python train.py --num_hidden_layers=11 --num_attention_heads=10 --num_key_value_heads=10 --head_dim=32 --vocab_size=26442 --hidden_act="gelu" --norm_eps=1e-05 --init_std_up=0.0262 --lr_mult_down=1.5 --lr_head=0.00684 --max_grad_norm=0.5 --schedule="cos" --final_lr_fraction=0.03 --max_steps=9794 --dataset="wikipedia_en"
MLP neurons of a small language model. Each row is named by its layer, matrix (up: input weights; down: output weights) and neuron, and shows model dimensions 16-271. Each number is 500 + 40 x the weight over its row's rms, rounded and kept within 0 to 999. Numbers have three digits each.
After each neuron's rows, "fires before" lists the tokens most often just after its 100 highest values on Wikipedia text that the model never trained on.

L8.up448:450487499438433489538488453442521580477485483474496557503483538463428538477539516423503514522516572546485545527489511485494472508533534524557508528543515468545556522545493451489548529556494504535583556524495495576539494515464524534556562515541488440452528563505512533515508489450410531504458598511500431491477503516514463502477445433404517533475524473448552523552594551415494472503476503477407474504509434557483468456527435560479491480500477558521472569466471483431503518517514464446452459459592455486585460459477530495546478429536586475525496446505502460488496442476508508496497484507470454527503488507522528519466480504481546470502536515486534555466461594463514518518503498477561444491451553509456499448512543466489463532434506515467479497537528499604443523501558495
L8.down448:499472440545509505479543463517543530452504454450454425520476461535513393554497548401493493519424469518583485499539409534551485441508474518557454502495490475444460513525505499479503525434496507505479532495473509490575499416569537487558557550502483465486469511501473362429471529533517510511496563496508452496499515549449526454439501463443423479435481526463516471523464536555523518529539449509531521424492493508444502455478471507494482545480551481511501598515506582503525505526470529438553471440509559504439519529470565511550473478499543449510457554435498505450444543521532428427495524427503525501432534463484518515569494529501503488556604561421540443526520527554445545533512542477572568495495551439563486514482473441482514509490484495493500530514523530458472488539507500
fires before: " |", "|---|---|---|---|\n", "|", "|---|---|---|---|---|\n", " Apps", "20"

L3.up379:536489478549536520495575512501472477523535525426449508527474404522451487503524426538519515518500543492496582434522453471515507476482487457532514568546435519499542489512477480508459482544519518472457431475547459475461592439493571478532460458464456484497487539521493464482452450544493532508378529445556471490454500532462508493515503524463513404465591534476539495553513498545495518582489517534509411470534437486542502429443471502556415423472521447523492429454457550548545447490513491464466520537554478473514507510499543533518523421491535498399531519392473433461509552492512462498474511499523578419495500503476505519462520482438468517514473501514427499579548495496582501461473543593535592488497493539531461526485464528476434495499493452453523533541479518494489505515502522
L3.down379:517490468472492460528518553540547522495538481555550459440464403540543457510544483494467526574484548481464473518465486519547437502503461452492523469496475467486424581534465504526538484500451444473568484518518475470499546423501529462514463515445545515478516474474428516479458490420536480553502470518473593420511516491490456591526562545474422515492567486479575506498510430520520478530489549509461483517452452496512519606524450565497510612506468419492561480497567500410423478498559499485421520482484524510576543487445441501590477494501472548509456505517542461453466461505460503486537484513554551474442554475519486518496504519473484466519445459529475434484440511473509556447599504475536573517506483565575505530507455418523444565480568578546495510461487502489491490510501485
fires before: "|", "\"", "-", "===", "==", " "

L8.up795:532476436450485521472506505505462493480519419465449560493407415484494539492435473602469454483492527533488524490459567458479500529472482479428523507492509509573428518544533575538506561449491478523531521453552501409481485483465511489452536449515506470496469456474516489507503555474508487414470530434532541514469496474475561489454469480519461493478544472509517515516501564465439533579506426453551481504527438540552493550541482498425510442544526479485492462571498629546585446486474437473497494541527477417511470497523467518503413511516502519511502465546489521550546573447552499550578468515472531460460545595474453481489491435531461517489525496457425463523564541487463531482500533447491494449439499482449525442504520451486528575462492456494481546467497526508531539440547482
L8.down795:502485462531561474535552476548458517489519468529484509494496475529549546513463551518498482409520535550541468531505514465491495485456569453477491544462515458526488530482461483478529524502471539552535486494470478499480496488489485608509494426465454439490492502530537499538477498417501520513473516472389502522504435496491555525514534496430475447468481575506572562518579440442421577442538466516517452485469534502602436534529421521556544547497483507485511439466459482499465510496495473499454455468459498512531503500519487502549494543495464592445432521551482431552521563475494523515577522524468503564471503486481469505518528548510508507466557517571442507585486547489462527463511530468418570512434507496376461550463570445567453478436457448471518579423530537494457491491464561
fires before: " ", " the", " with"

L8.up254:452431551447537444539512488462548493468457413514415467407486553503522482489479503511508481537535493471419481511485520469545489546490457505525460420530455495485512497460530524491544534493518513455438533471558508543551493494523477506599482469505475484546431519518508482487469552512514514547564550522525498529576468468546546491504496468591507540507529394518553500494562497538604483495467497472525514505470550494560582431529527481504491549446494519461493470527431535453587504473500501482437488476538489481486497470480533501517580517439519507433497525477479575498501482538508460512512550441525504477513558481467445492572426419444469510514466509494554531529504511517605506493503531494430433425443535404427471476574492504486521445487503496569526511524454448493531511559513526
L8.down254:478504406480408574461496507526427459497424470544488540556562499435482458432473454610460484519480518540440470480539438450575528471446496468480447426499500474541455531532536503431434453493447565547441496464479509552522541512525464475513501510490549519540496487487474566508533454427501561514421549464591501551583453507510461535577490472517500495524568488496541504560449523530451543528554533491506515511525427449502438488504486448490539520508482483578553527471491501544526507495524518502497519476488498441542508462518463499511561547504542551507511537525521462431456461558624492503456517496455548510471532531530545495509488464514431467421496536483441395541474498516494537449513487523482517486513510543494489507505528454517455496592519507471424431502465574513506485476510503
fires before: "19", "20", "22", "07", "12", "17"

L8.up650:475502454526543470471527510389507463526522496492527511533407487512442461515525542574533480430480511556569462511556545514486490514487433553506460499485422478438470474480504500515417536454511523531577504511529463467558510508466556473566501398530444470476498517498474502499511449541512473543482491507536450540545540558490464508512495529478443527554491545514574478432489555508508421478494469494426513519386495479508506485473498466493441486521424607492537486536478440551495501480461565477460472498449446559533520489537470585495490506497551493469514472511505475475428559595505510532464536457553520582533538502512456527532624495479523416514624505486496521460577526476467473481575498527431485482510470475511515515494528474528566519473435513469528524394531516460545443493450445
L8.down650:533511531459555508436500571493518500458463412526457532432516529473533510595468516507514552403502440511401511505532463469550535501475552434452540514462546518447569517550478585513530500506475492475477438488499557554515506532587494481530463464470471529481429482547476533490544548493459479520451519499539450544412436501484483435466443404494494444504485460447462498477458529506490563555464612533530555456502572595518528459476486526494494498517527469441493529478476519457419531524482553600487492509494494505472518540456569501427492495499527543553417542527564487510516519497480507440456540493491502486489430459544530506501422526522502538484493457490478528514477455550487506495490478515462526474453434448547453540492455540509549583532499502496555456425505516519596472491499521
fires before: " ", " two"

L2.up1007:542509536542480396515527469501563489544496497484473533577539470495503506553513477508533496479538464467408509511523443404476487566465478461512477537487461541525549481528449483506515505520491514483547417507503487486492530513488479474536483446435508511503565468488498515533560465470512516471485448467433463562484493510458516475433510471525520527483525579532467531409517519495491484537536483501534466511425511514469438497561472458572464519507552540482485484526487487445447356507528514459539464581552494558491508573579508466600518424563510534440565490477475494495474446486535517487552485476433532515468506549572529436510565488515448540541520525535446537388461463492514441428493492437530536546464476470542496495571592523483520509499499491476445512485432513521494465531512496
L2.down1007:532495423454476449522480459447481444480549531557445501451494453531430532474458505531527510574503494500445526509493484512483400510429513550538472520494438507480495517501495455441526494392525556527494488459519468462544541465429555566462451468486522447500503549414539533522526468521566552564504514499454526503469512543397517478555504403487554483413475466507492528571496527528503488532465426484591545500512514551469496567552533484439485491573466453473503477538464464442525497461511460509459575415514514489515507447546521435514536488553515419483538485553551545521447530410495512476571414478498524499531512555502457528541521413458467520514528529462497486492533461486473478443442478505488446460564577454462513550517486497517477493573549451481540513510541540477472494519511510
fires before: "0", "9", "7", "4", " States"

L8.up339:440513524544499451400430578445509503544437534578505522499447501508531488454434448491555521541515497534538518468522494557537549502490395539564512528501469464481476381408506464437494514476474470513462506553496485515509480529462526501475418484547472531491421450479441535523525496526512539451497528490529573509491515544443511538534477542510516478526492480512515521369453526489508465432495456427522527495482615494490529594477479578532486448441523551481543519445508494505541533518487463464523427529474536492533528597545452524496503452475545511493514534474509547399450484525509465519474528501521456482512539473525460507502582542498464515517526493564493520498525484472479494502542441537485482473565599523511501546445455447517504500508476446482509520416498509497504541474619485
L8.down339:506513479488483468559538476542529511544549467493478458465501527526482462563494564531444508464468482509490466525511497473446415513525518497465465493535521503516445519576471490584512466514465501509535419513565455452537515499551531473561509561450485467571534563477501526447513518454563509512532548451495470499526463437544479396529503466476471502521475437456423500569474531514619455458502518555593453513557448525499493445517538454445471465476539476483509549546403487473491482513522525522521522514431468510515473461493437536450483601578473522479466436526508434588510515445537551477518534485472470496497462548514511595503470480529572406528490458457437441468498539557474489550473494550497525428450460504489474500495482556519457521413451552558531495580491528454539483487429581
fires before: " ", " ?"

L7.up154:466463403530561643538559455499548499545488543466478557455421424560457490520535520503472441529464435564540479451547478535576515498466532578569479481444482518499459452512553447446474514491459480465491504498507540533520453500533510572478482478554506439466491529445472597525550427397541514457494530525537530564541504476491584473552476491506490470497507490549504457522539499497485470497509551496535543523502528447458516490493533468500477475453524496511482503518464606411564511484494440568507454547492513531485481459476484501484505523477500491417554524599530516446488498508544568522523480485497517579453467535511483517468509544476484523517443476500454542433528462503486582499519492455408527424454401464521498512513500400529502561502545484506538451442506468495443538475541468
L7.down154:477458569495505499487483465474479509515508475474467505587531415483479392465559514506450572511477480467503445498512500522521492494447625535461543518420538494510475581557472479469515494527510517540496528491426455502471469460507496519457506516467487509429550547505516491505539533417508446473507520492529522463476534508460523528505504554521484505458462429438467525522511419499508470448583475574563484520559481511512564536539543563523517496488515481479525488428476547565386502518449517495484587474461417541551485444480525543522504492552526478526560523494555483452411604535460520483547447485516491521511558468548506465569444507581510475481539578509532606464481471485511552547515464517557546500486548468491514472480497473495478515445490444565461476569567477466508523508546476
fires before: " ", "30", "00"

L7.up951:489456455477526495507546544486536469536464426477499519555484538522502476469485482520497488495475440558522478516518448560418535446442468426504489453507498454510458583511430433515505520505470447499576514533481540483513564482501575504501448422496487561495529570466484482580495460523494547490495432474487468540518501569533445461465466435499513576565527524526456438489489568524489481535522427483486506517541521446481471524498481463557485436465432453505465429518471472582505480523516474514515485602492510533518563531494396506577458537539524473514436473478556448585370591487468408530464484510491528579460532532471529485497481430509552511519564530514507508510527551492444505520579475468482468460501468456513468448452484477587490560449501492520569546570492480479559470504495498
L7.down951:515503496583570496450480552559506532459497494564537505433436490512482559456435501556547514496524457498465473522479506477529544479473488461550524514444431530487488546482462522498453455515545486521507508547547467565501464499463429529549493507424555491501428491417550492496460543456531532480471527471516493490569467530500422484513494477531457452418475450454529553454413487495465532491432477478483538526451485486534469447489470483591554591523549489559568576469492460505427485497542487484445507535509482421443508513527569510522519438547458448554488546507499497482497501511544474500508475555488506476547493496560529493486430540522445471509561481473557466530479439552497519436490522508483557483471488554507508504510580457499526462514524549481620474513472499535587494464465541
fires before: " "

L8.up572:510527527488505503537543450540530483547419468483438607509513425429524482450585437466521555542533517507497522465509527488508531565491527522441432504440562565519478531488505480461457514477519433476461522438434501582506460505553544528485502438503529499529495527551480520534488484514483429463505540501488559457463533536631455524588531499505585493467422429500521476510526482476572482503495533444561503463500505518468543557483479502522515486537537514522477482468499510471448495495541559534513475518507538477487467453534463499564532526495625531475468520551502461427559491572536519497484468521470485441467540578519466505462529516456540445545548482459533538474479479520589518531549429443587468454481417455496501508530429534454473540463466499511508473522526506491508485422418508
L8.down572:531517499558521443572517463430586524489402449641538498448443508447475543456474445504544459477563478470484580414494515488492476548485490484477515447461517509477522519531454508521525480516614502537419577537482542492486525458552487574510566485503480526467474507492485488502489522494556465468507473565541564518548464525486480498586451495521575466449554449511504503505463468465510414553505453466543531453488517465477435522551426529562508511550471495471528497493527559416524507534563449444515450464524535526442489424508482543557525472513512516540501525478488498562493574550507478529436478575495480472513391510571548516507527529477560530541504483478526489445458514476546509516439496437483484416483461492529490449507469472509466503487488520501470464522511546501491500497498499
fires before: "19", "20"

L8.up689:441507492506494488557487443562578528458523540424517535492514546509581532470464537493469418518558611447498522420517424489524476509456481538497402492458446555497527494517495452500557493452447443543468469501518537451554505503537509516533500493534487512468387504449522469564469500568509526571512510465559586505536468398459524526492511504534517496505447442500460504511482517553508563488464499534453502505472468468499533473491547478471514498458549428447432554485403413568451456515477495525518484533443550502448442505504475471504534554456428578534536518496477541482441479449519529493455439521511539483520482444448539497460432418504474521526538519431435500523544554538402542494430444492466510526519459509538502553473565503512474458444450479499494506554481496469506531474510511
L8.down689:507533442527500462459536556454479504496464485531392572468450520532493460426587449424487581483462532552460484468530472496512508570502508406479503513514484524472461493523504492509464429511555541478573527527493537560583473453443490486470449479449567495459575505528491451521514519457489487584560470495503538522532583491507526460493461440506462573461477551517495394473493504464534486512462471496458561532524530491412443500531489488519506521456489519451460536460540444538429492522444497503522492448507533494546505504467474541456486434385498511511464513523544553498455466494491493418560507521487561467525502502485460500585503468510523560480572505534452544467581480542550508443490587493469572519455534481485500560471439492536461526507500553514597531556531429513483530574450522
fires before: "0", "1", "4", "2", "6", "3"

L8.up59:512464478456481497445527450500459484488490578537509520491534523523501483436502473500497512418491521451511450545471547475482521487453541514527559519531446526545529514554527506441453451433459517470451460443521516523500486475431506494506534498606439473467527516502539536512520428463496518535544397547543524506515533529549503530575524567543485522473478557583510546484518526546590484526490498517456504505533492481543516506510481497450486484497524538526515494479496494540467433504547496543529419475452389475481468441481518499554518542465542465459404518524548488465488474499554519572557655488486504551563493573515437491451483551533477496466498516522519459530474482444541510535457479583493507527441377465525516516515512510571507534506484513438507535479575536548543468483525579
L8.down59:507475508498549493504416536525516570536490440485460488494511461526518474512450510565475460410464514552528599492541446531452512529516507503511485521498495508460493429488497499521535515521498505510517487481480482485519496534555491596460514482444496558514489467549410451518466513489484410457498570466443491546515523505487464475468527463564440469471502485458473512475454556493353470475563516461555484446522473543498504556494554549456450523517526527513462539567442522435537500456487484533513508517560531557523531537583479477548560461475528521558538479472390566580458452491519469382472413527423505487510527479504518474454531477555576484409496468503509532548552521580444501483500416477572474413530557594477485469513471544480520443466493519535548471540473475521472484477468429
fires before: "\n", " |\n", " and", ")\n\n", ")\n"

L8.up828:503461532446543465495486425486497490551451560516485447515484538585517545494531538457484469480558492543536513513550441537561466543594471438511432499557518545438507503535515518509518510471476489501488570505510517469432536537549498503520468495556445567486496481574439525518479528610455500539496588435467560510467509457483428451580499504479507484512449488425467510485497506437559495444429444448477484476530592592441480496476446507537470522506485425520492476550416463510540514526497447560473451591513451524544464481474549467515548478490526479493502485513553495522475490506552504530456492521547471458599570526491410436550506488465518459410478495486504492541473460449573474525453454454445550504520488492562485432528544485510468549508465485531447485523508484562505547502445533
L8.down828:519560483573448476511499519474591481465506478507555494349535454533451497460483497486487554456540450488505539517463509442533547484439489522488497448523470447606525469568466520519508538450513504531429550501518504489525502511473568364550476534516492508489411569491491497534497466531546519483541490571448444502467479584420552546432485459489487534585589491537520449519481539530492466461496472455548493529510463490608510448478468480534539542476481463477515494559558534457524465471553428497503481433526494532431551529444515487505425502541528547493556575516496504464519546437452488492544596542479495485443446522478512548492465535529458527432451446543417469516483551450574519481486487511498465473521469498494539526495540547481509552455564514452516530480550488484495449485509493
fires before: "20", " well", "19"

L8.up1027:489564515497497563466547468529395507515479563480498521487495455512466426489491491455542507486488476490554472545502569503403473560541485455551496534454506512468488421523499465521484504531458512468481504477481502521465406506513469489465502449545433568475485464520536511527519462567482524507562461585509486511487528508444490530493538498478454526494430422565478562566569510513477448542455525489559572499508569448483421435487520497521463454388486483436536425538451558520474548498494516480543489495473475518517414485458520499547529537545558464486483545463500509493474601470542477533509587493542480489545557429478480491527513494499497481438479513481521523554524526520504453495518519573519431490428455445500438522497594507534554506499570494476582539534515498506463464514557495
L8.down1027:517443465514528412449446505539465471539500433619496525514489474522525515507510512499501457468548562532461535442529471499590486455530523533537581557513479434497496545472458504527508441457520504468452529580483476485519512555469484446566472493518543568441523547508456502519483505504533480526483495497401563538496451530519515492506469464489507490564599559451542492464470476524508490492492498498590524468516424549463503479504511468433559503563553525502473538453551612501480556493467445487469491483503481452543536440510487495503495424507511498532506482508498446485481526479499567518491477543514564510496470456471506549482492531457474480478399505479460476510553496542439579489496496478518550496520543556582462533491437485478494543496459530591448454591516565505569475528452462
fires before: " |\n", "-", "\n"

L8.up1263:511504491496501386439447435427513502534471499482538533540456474475508530540521509482485470477479498465537485553504499503507500546491544432523512501484477504533440470483484491543499486534520453522559520446494576524482476531608494491458552509563583474493389453527478519434541481563523472521499409483442477545531487509498486483483448485447527520430537490511548500452546504487535558523493516481476508537490504488522500532497478462540565555516571466513556425474489475461504544486497422542542522466496396497420555523476567494501483442582488492509560552560537467500519582516448476555462491588485507542543486528522537505512485461476470489514462432480501485514541460504458545493522520455468511406488476518539534475491579504419519483515544533536435444458519509517547334552454445
L8.down1263:449487519506503556494518504521490505426523505502500460463552508515518553496481510505444489356435506460477516553514498493433459490460542543565506512456521455464458554602500473517491516462533516488468492490452476435522556493492449564535547490455488447510463461496528524479527485480471541434453523475500495472473508412545511495523555495546550455456485525481500599539539464459425475510513528514468477473468583453496516519515477537452463429476389573502473533491494520528502459536479542489435553498560550518483492483469424489532510596500516507502541454485545529492531545474566534439522484443455582494553529482531463463501517438492506459464546501532466419575449519533485594502491477517500508511522520575500537520562448479557485519456455515573465510519464474477477513584509593
fires before: " ", "f"

L8.up1269:489540435512429571584493466521540572566446570442489467468511503494484503475486481488512535472512526502476513568509462545538503527556436517487471551520511485564512500473582440468521485457484489522531446484519490503522497556571467421504524525419493457422534542489467490541505572497508504525530561493454511499511501533471500511548485495561518532548523502539537490569545370538454517515540549470527468433540497475511471517524503504544547601433571514525494391504527450480517528504503472503457465583527497526509469523526509452532549545515560522544507463480497450527424463414544539512549593490503503466519506485517483472457475488527511516532500489457458499447534516396437538432478503536517528532525473495502442484431502459487549518495450519501478461520440481439591393500549498
L8.down1269:521502516470520461505482485438484567473581535470523482554457507551466539487476522473456490516409511542545503624463479515520467473546584502538472507475447508518564460501480544513457550537510534434465471485516511522459554494466557412508494431479418543450501511478455496470553476495508532434422538510467505575505520517517502462517578536463440482510451502456482601464533462557455572535539544469523527485541472456484449516469485521481477432504447518568502499476469552476473512491456472496555472499542535510576526486472487494494447491452511502543480545549568526524486517542467464607546528531498393480475518390510534573493478449532508600566474510500501528504407538433489571491525535511506521556515467500484494521479478495492516463575545445491480526519547467505507484511508500
fires before: "30", "00", "10", "20", "40"

L8.up82:555483559451492569521503444506547534496466454571523562463507451534498454595538508442554471589424558453483512430441524553499529487464540459530504495551487533554523524509494451509515509496540451546474469458548455476438580516494485555496578445571501479465418527444497466442478529464586566403462512519475470427517546498446468551456525464503489484501498485524482536495412544557547506500500502528515450453502478507475458463473431491479457446491459493506459427542516504472462520524590495526513487509461469492517481444554472498589561531446499499528515456543538495468491550455515542486456419526493472486522520516549486518542534509500523461519512482520475488516541518469469534509490471524468512534514471485541531478499530454447553493513537457516402459574505502519496545435484489
L8.down82:561499522491468512443443528481542524468471558527490448572550490477518563541571477517501485490537587526619544435551500544546516537447441544467506520530526484546506457457513504482554538501580496445507517533473485522543553506508522493504477513646490489500562480432491529502453527469541467513535536534500488547478485542498508466507474503549503451442435461479399515497478449497478458501421486528566502506542421518556470501513522474496527508581540502543454504580449522478514521537476480519505487518448473506442449542458499424475465478544507436546491508462497487567430482532444485472466487545568466497558456491490516479514500501474520494555487460518494517480506505507542508443493497489635408477507575472490378471515466499560485516474509454536520576529471439506531505481450500
fires before: "20", "19", " |", "13", " "

L8.up827:438495535524522478509455471524455486481401549492455522486514424523515510487469518477504452492584498513465494536499520539550517472519491487504490477450472546473506489523457492513481590532550500459441572524446520421533531482518467522496531425553425579405508526488524485558532520466550492495496486513417433497580547475546459540531501495492501478522568524480539490509460554516476534537461552498482548499523605474510469589573466481449469511574532568431613504486495508486526552495524437523481535502592439533562430521446471563494531525522513501454495412487564477503480504478482576425530497538527441555516523572540564507496497424523453436454497470467522517506524512496500430548485461600418499500571510536448528461543561476510431459447451530507492483444552463540503560456618470
L8.down827:522475478544545466475458505475507497567520485535504540467489458485497588622487519437532494490443470413517479478515422543513525447496476497599506560522486545505526507499491505444543457488521558456482493466543463537436522458518439465516465549503495515557551437478492486486508488519463516481473497535480492546452495496514500549442538489504455527463428513468536564482473511481480561472445464505535441528502457488509538444476485473528497465518542471517444450504531504473496593548433538546490481478574431511538583542550465528505452534486434510563487537432587462446539470468477492461443527518509505595470458512447482520520552510547533451545484500455548577438407472472500541481528464484512454515571540513417507514568393444484491531549520468493564514533437470499507484517498533
fires before: "20", "19", " ", " of"

L7.up1197:542573460556519504438450553527444533422430547409502504587532438472489542511448450573420519568507511519523574521482481469457491474522493480492490495473493519416522447466516593543500513540473393488513455502485438503543506539575464432501481438518573472405483521438439509485460436446492502475515505543482502450478447436476505539518454499578500471526508524514537529459491519461450479470515476476510485476527542533489489487510434497482514480492554477455514514558453477484511509519491482404523512499448474485542487469503502484524522445571565454518559565552534462456497566502529462426490478494544457544505502534465541511438481505504508463482541553532456541511473498435424500506575534469451498503500462433534570472465485545463536503458465481521505531516447487585531536470505504
L7.down1197:434491534491504526546523411492484491508469395596525513484412503506474481462490508439466464531514591550484531505437562467525548525475536455530521476503449539531486489476469507456494545515483557502539524488503476450510494492492464585494494511421439507529567496510599470637597493426417533495465529477496433434442512519516499536448463449462463539486523566516486521515461552485520564562479450521573527511543472492533462485488492522425496469458452527505529511513511519505530490510504479488490482451443606481512496458476488536585419534517510488427544576514494494579523517476596481540429501473545488472463424502533554499493455463463508495495538522486522484429546555557477445469473484561525492537535487509439479537510501485492455544533556496502505483532527494450546496469525550
fires before: " ", " W", " November"

L8.up902:444412530404464483480567473489516447563492447565507517428485486462538520478500479553526480485471484505477475481499527466494534468481512487516493486515498515501477475523388515445493425479521525501541410510499468540406445493557488514535487455467496437590445536479575538580517506421532478473549493507514482496500484517513572604568467471488531544546533462514514551502526554559555498478507506459503541471533527445521549495560485568508547481540530484434563586502416459480463555478519499561529535463548519542553489506436459574525512537460517463439509493573536611482534466513523486551414499468466422525536479410480504543467482446482518477486513430407505518510499492452492481514523452454472486458428493506517570489533523474507425505473552489472539474551472549431539526446483483
L8.down902:548479550511461480585474538529508488505502473499484511485489505513445394472502498485484549507523526498433504420478473515506426490455469481492498490498418500562540526530543552452474455488511505514508449498493499501553488544411537545509569419517453500496546515505543435549540525587515472547546522446489463504490424461483470537485524546428454500616445494491473523553469483462443539550478564537510451561472447486556456513487461535493475417534545585467506510457439512456413502438579450510464564437467535514506556513492507552479474495503548569496542478445462521540494478520518496525458490542527474493409617469488507497491486573456444466487530510527558485453448494480558483497552465459453574485483557537482447503485392493498453477419473555537538552482479444484552538546520430
fires before: "19", "20", " "

L8.up62:468482418477526511527571447526540449537555515500431482512432545478506546465504531500497511528497558497388447497491447454497496500601434558451462456490526539574534552490477529484527531482572503484547505509502569429482502469472502524547458512520483562532515493491485478567488435486528522549527500487561574468570546464433478424486473480513483497409519477570590523488541517463561514474544523414437492495418474480469461432465504505491473524589499463478466486459473575493535451439514460561531476550534505502581479525507510555506488529474493540548510539486479471537487493476505460466520474536512430450510502503503454591546442487512487543540445514541485470509448474572457496547485422472488493495439453555518542511534523506458478510397579444419482525487465553519505496475451517
L8.down62:588521486543431514525482475547491415478523485515462482519528581509478435573481497516489539591456620484478494482555446526497472587505490430466491552490420469485513462579543542473515504447460546525574479482514516473420513498487540540518418526518550465435537410489512533452558483537487526514478437495520459500531495503556536539553541562469490461484482514449503463495554483478483509496525446481357470501492535500435476458498572516475572469496446437557402474554500572496501538521540547496504476551510465547490526503435488456508465502589544554580470500531476476519509444492533516461485500495434468520498487541550508465495502509476482496488469487513562485560490537522538521521493535468518493518536528441519548533456499490451481452465496554480543497492532488478422522478485408
fires before: "8", "6", "9", "0", "1"

L7.up974:497476497443470471594559466475538462575511521519469467470525505487475497576560496449571519523509561486501485464509535525452591552538520518448488485465543521496553554555478478522550487542520496498521559538431512527548479481482505475434520457388530433456477515505466447479434455538459492492522456461467513466452514502584509563581527497514520483453542477538522430468489472512508494529564496490509505485511557507451491586532465488534514519478403529557496489438423485528514537518508453471528482388454434423461508451540423529522469536450499512553478510536528472510520501507543529555509531432466489483493438554527497433425507479464528487492465557556499465511511512466530463556477517538467476460486476403540464503578502524478505608524514503493493497514513469520381444464478498
L7.down974:490509561486565482564445428526496477566479469500529472458442434500506505502435521488474536463463478461524523549505492479472485493479436476450534461432482499506498560574492542488530491461452487483556479460531565484499482530481474403570472493486503507459535537551566535507548546511496520529436539478505575516463508441464454477469489509516470496402459540483519551498503497492524576494510498465512547527466536503420486476473438492444541492486546457525508530437466547469479495512523556513568533474540558500479491546528512503551542486521503437420476480416502521610455566498510515464462540513475531490489522550467486525454499449577521532547523482495499496575506474541561452505547467526570495493530439440512487490462495508532491528463480490563450548515439555414534533451446500
fires before: " ", "20"

L7.up1076:451515509422551506581575566500452528512475497540473493526447481523436464467462466482536565500541481494521434529517484480529563527487531521491465522488526530504517526520573480389556537498554425536495496500565473528462470459473465466553517499496462562465525520465524512496507537436523453468533490516542509503488532530517495526522521566521495560575519493435562573454500496501528523520512522410555452488433482467546539488571553541446536452487404542485535446573461484465534498515531527500514478474505463468481435537505445520505522526584593439543473498512498410502499474480492480476525445525464455530524520486465607542460458549475397466595456490511469516525479506482490506464510448521447470535539521536447499457530537491502560477423444519445531558544485534474548492547463475
L7.down1076:518526509524451529452506547500655517461473424496518482511503543484489520509532527529433481577455529572449535531565484479545457529492480553515485497496466525538424471543536517489472544527381489518537452527586499446503525477494557548476520445448443467525457498460484477448481502519487554504426486534485493499477478532523518522505470539447542514481484528481427521489512450454523521509537522456506494543440444480427520571494401419502513560566549561502483527492515466545481524472451552548492517465460545537521473504566567513490480523506475521478559519520532611549497455531487502556445444542474518442423420484458427564479531461504533514518538568523536460495456492501564456473543489490493541480433508445546517496504469447516491519574489461473438527534482473556506520514464465
fires before: "20", "19", "17", "22", "23", "2"

L2.up63:531514500496605516477531481523513491617553498506484467531530443575461429465617444475470511458504507486494532427428496477490554527465440558494470468496460475495554552478495482458487480565541477480534489479532548512542484454519586495479499496494507546459544576513538556456527456531494483483568410479426585472500475501500471453508492541500539539502466522460503512588544540555472437451567541475433512486449475453524486519465534532538482536477490478517532533512447468488493477455493477479474499519491525482447507516480508546455487478467502429459522505497519562544582535464450520566436501562456563479496416455561528541498440560511553532520568530497518460485451482451525525526483484523407516511418558401529489558499476512390538478472490521454530551500486532464493435524540466
L2.down63:499521489478411499469510561501479496453515520481473533549503517514523523554474517497456556486456548450535443485438447460433453462542564525505520573520503483457563463418500519502577553473559563490528493455478514510500447471541475528484491472540533533504437458483525468439483485462514587566463514548463451461501509555552503455488529500470537465551423446477488534489549406519459521500505499465555419531491550489446495507529456547481467501459412512531518425516568524550512501573497479458481476506425488477498539508514473468502461520520504494495441442458562482421462598540428437611529549480547476512518560502509503479512495519502483463494454580520477472494393501485562511500500479468458531570580510535511416534511530445499420482529465421505498536503522422535508508492515553
fires before: " ", "."

L8.up9:489512427483442503515558443498434495471494498578514456543517554414544433498492445497446487509519505482518540513401535559505472546462549495529471487507432601502536521506445503433526466488525514438451493530451452548455528457566532554450540513511484536515566569494509590441554536532497493524446474518506496492547446539480522526425528479518519548444505473492478509494508539496455587550537568531525428478469492486512530481499540511456459543492477501566436456466485494467544522479506561503450457515493526529540509565466512522493454491498441417485465504516506440438459514546480496454473515546483502523530490540510524490534467442585485492483537554547537483503479477548507500384515389534511520547498410463532486484555481524539456525451498499452543447509440496458499519509512515
L8.down9:492504476552403468445427435542477511458476468597565439463462496532534480547457576477470517609457548488503553499599455505516467424532521489474495526536470505502488561475569502514550563485466525550527456486477514504483527475470549495521593545540554547542516551497466492468473530580466473490512506464462494508582490531511480493480510428509505532501534486493527468461510493485356390426556473533557430417526508522465525541531484471535461475451493511430516499498537546499502438522452538512446455482537494488568509531529512500483462502559513473545558523555457507528506475545465610547543455503499519479512530479512520525467462462511579492483607424495512472506493461478492466482491508541454489531503488443473493484497525427480520528498484466509438449514436483473486513482546541
fires before: " |", " |\n", ",", " Jr", "\n", "."